config.toml
norm_place = "pre"
tie_word_embeddings = true
parallel_block = false
init_std_qkv = 0.0268
init_std_up = 0.0268
optimizer = "adam_variant"
learning_rate = 0.00145
warmup_steps = 205
decay_fraction = 1.0
decay_shape = "linear"
batch_tokens = 32768
max_seq_len = 256
doc_mask = true
dataset = "wikipedia_en"
MLP neurons of a small language model. Each row is named by its layer, matrix (up: input weights) and neuron, and shows model dimensions 0-159. Each number is 500 + 40 x the weight over its row's rms, rounded and kept within 0 to 999. Numbers have three digits each.
After each neuron's rows, "fires in" lists the words (lower case) most often at its 100 highest values on Wikipedia text that the model never trained on; "fires after" lists the tokens most often just before its 100 highest values on Wikipedia text that the model never trained on.

L6.up204:502505388557514529524485496500510508474421543464482524472520456508496502480405558505461652559521468433502476530495472499476514449534502529487521508499497435485483482534496532560434484504492517492480534539497496516481477515446579433447476438493446528572455506451491492525501505474460522522517463422519515446484496493458495494535554450465510477521557461480468494561515526513526489518445518529429591584505485518520532530604507534525554533529419517549431569471464477539491483448439528
fires in: "however", "although", "after", "while", "though"
fires after: ".", ",", " Al", ".\n\n", "Wh"

L10.up108:516488450523448452417461523524533513481472492499470438492527435498475504397551595449513505561535498517518535480474434472457489417486536523498643454463550463520548427480472538534500460498522465573536538481526492499557504484478477494474439507617476473497522414461504490479501448485519517500519483509491499500495495572470489494459546535458482489551546486518519527520550478471504558517504442569482524538487481536509488508453587483536458571528485526506485503464490533465636510484548521
fires in: "she", "series"
fires after: ",", ".", " the", " where", " when", " The"

L4.up193:539509483469484505489509457523509392520511458510518534485423468550544474588552495466501470486517442511430441444488463501415523453518392503467479515482571514512553547502478514519534463513502515513582450525502533515537468485538550519481510493535507512642447512461446493511520476523477478494545488489546463474540473527517492583504521483414566536530555460532455590535416540502500460531494507414391492465492480447492499534482467487520501511521489555507510494512485437502564507457452521
fires in: "album", "2009", "2010", "group", "synonyms"
fires after: "20", " the", "The", " The", " Syn"

L8.up29:454538527496452501529545512507580459485519461566488554470541606499453487485490511494468494437548435462496517533500492484469519484505409529474479472527542437557553482549509520551471478489474534510597460531460489474495443512452490433410530416501499571502481462493477510525558505474439520571477480498521509488497533531456549486519550487519561512541524521531548460399534496516462477490554460486450466500566517467532543503468473534406512418517440447517532613449501464538525475524488520
fires in: "the", "both"
fires after: " in", "19", " across"

L10.up245:572443407563448462484493494502540466472483453548532533498500469522510524426499539509540522517506545437593476540523391473528575501522444536432543495480506489562444489464473557472503521539406490479588523478535501562446439541478544464545490465517505549561516486441457571489439508523496479510522508441486466557513518501494566484503480450440504492536517487434540443529488468478486459417540511501450547523443494455554551557490511536530449438491465534463465517464504500510464477506464533
fires in: "it", "which", "this", "opening"
fires after: ".", ","

L8.up465:567504445512411452536524527521506511500446543470526550558498538555582538440487520453541512485539521510530532522506561487536469434576476548470448462462503500509447509527464499566477429496409487550465487499488514487480488448407532497503502514528495494478516443509491539459529550426499398527593467472505519507535519484500477435495576484491596498569506468578449465490522426509503531491527466523557538507453544470423523454501425446513531501527503494515512551457455478504544520452551483
fires in: "of", "a", "in", "for", "with"
fires after: ",", ".", ".\n\n", "%"

L8.up333:577540509533455483573480534518465538538463567526466541550527462509504504496493562537488528566475541531494534480486418511486403499542543502472529470518497456407501457525531498567468510481422488506536529447471596478543481522487482484404529542564434454520463520537458450476561567536485463486492485469456459483503501461485448449499456494415511462519536515527402449518458548558541582502467490451430451549492480533485514505563524536486503486457503436484470537499558487513486500450484551
fires in: "the", "zürich", "alpine"
fires after: " to", " in", " al"

L9.up534:560504395568514497462466580526535471496418530478478525493572485514588559420463485482498572489539568501534547558503474468496463471570473516498469467521497458552384482496494513564545502512469453520475510501494570467508469504505474495492530448540449455526505539500472482510497543551506528519534443484480458444477493480498453426474460484380483464567512518449414439484554558496545503462429512483546550513485506533427529478547514456534493544466519569506545495476465505535495495495474508
fires in: "a", "he", "the", "his"
fires after: ".", ".\n\n", " \""

L9.up503:494531427570451537449509441524527423529513425554489537521522459539493519473502544446571507521495549481493474428421494397458484491518496429558509470515549521540506501533527461495484527486502518511506514447522502524520515509551548509504448425561498507490457468489475531494499522490529516484470540559430512503471558574477434403489505515524553522506490515501517560385596585505505442513487520470490498492492484486462486534483477522538462544545531581442575481462449519454597497480453496
fires in: "it", "film", "series", "company", "group", "area"
fires after: " the", "The", " The", ".\n\n", " \""

L4.up510:474557534469476482480502440496568565560468491513519499522532539554488577472517443570482521481495423478499557510491547517510522490542459561563498379396436495482464536496468494525574539543514442458517512458507453520495559533466480489525573455543555542468481518499444505489456430508522501514433455576523528552500504536520495572456529459527502477446512536443478540479470482503557514485482531505488503446449545476484475580463585466529458563466469492536546532540489535584488496538468532
fires in: "which"
fires after: ",", " of", " in", "),"

L6.up402:476514425458485460557404449519549549472474510467437491602573493547417543509550546437496465470507534575477525489458464429488488503539526553532552514489514417529477475426510529562541516485455501553516437498486480522506507495473529514455494457533435411515521550509450478525539432448491451529508494547508534532513453490539442445504513513423543480506504570566456511447513497478569536465556527501488534511479496532521522455466482529531477481471540460487526548450417522545472476426510491
fires in: "and", "in", "from", "with", "other", "is"
fires after: ",", " and"

L6.up348:481500446494470517407549563526518443503453520466485544504470464490480525508491462477574483499497570553499450591550455514473487483459461529515536472493570518516473533413411497434472506502445521510528514518573478524486480559520538497545489505578473458551501494410440527515452534489465493518475520508493481431465511474567403468508525570530557467544545518445466577528543437526553457479491486509462483465417553549481517494485475528594490518548445577505481505489493526504576482471471485
fires in: "year", "film", "album", "book", "was", "company"
fires after: " the", " The", "|", "The", " |"

L9.up264:556585497521502493534471541516523534519450494468451511482566545503559541418417458416472517444549550456568535523514537466486441443547569499507469489469489451555550470517562521535546496512476490546460528486462545497477509516433476515496518473513500509554543502479493458538499571506420496537526529431514477428446480460427390441478448461436524477536524539523464416472560549489523517527447492494541472500494534536448478459531488485486496524415464465546500544539519438547455491496521519
fires in: "a", "the", "an"
fires after: " as", " was", " is", " on", " c"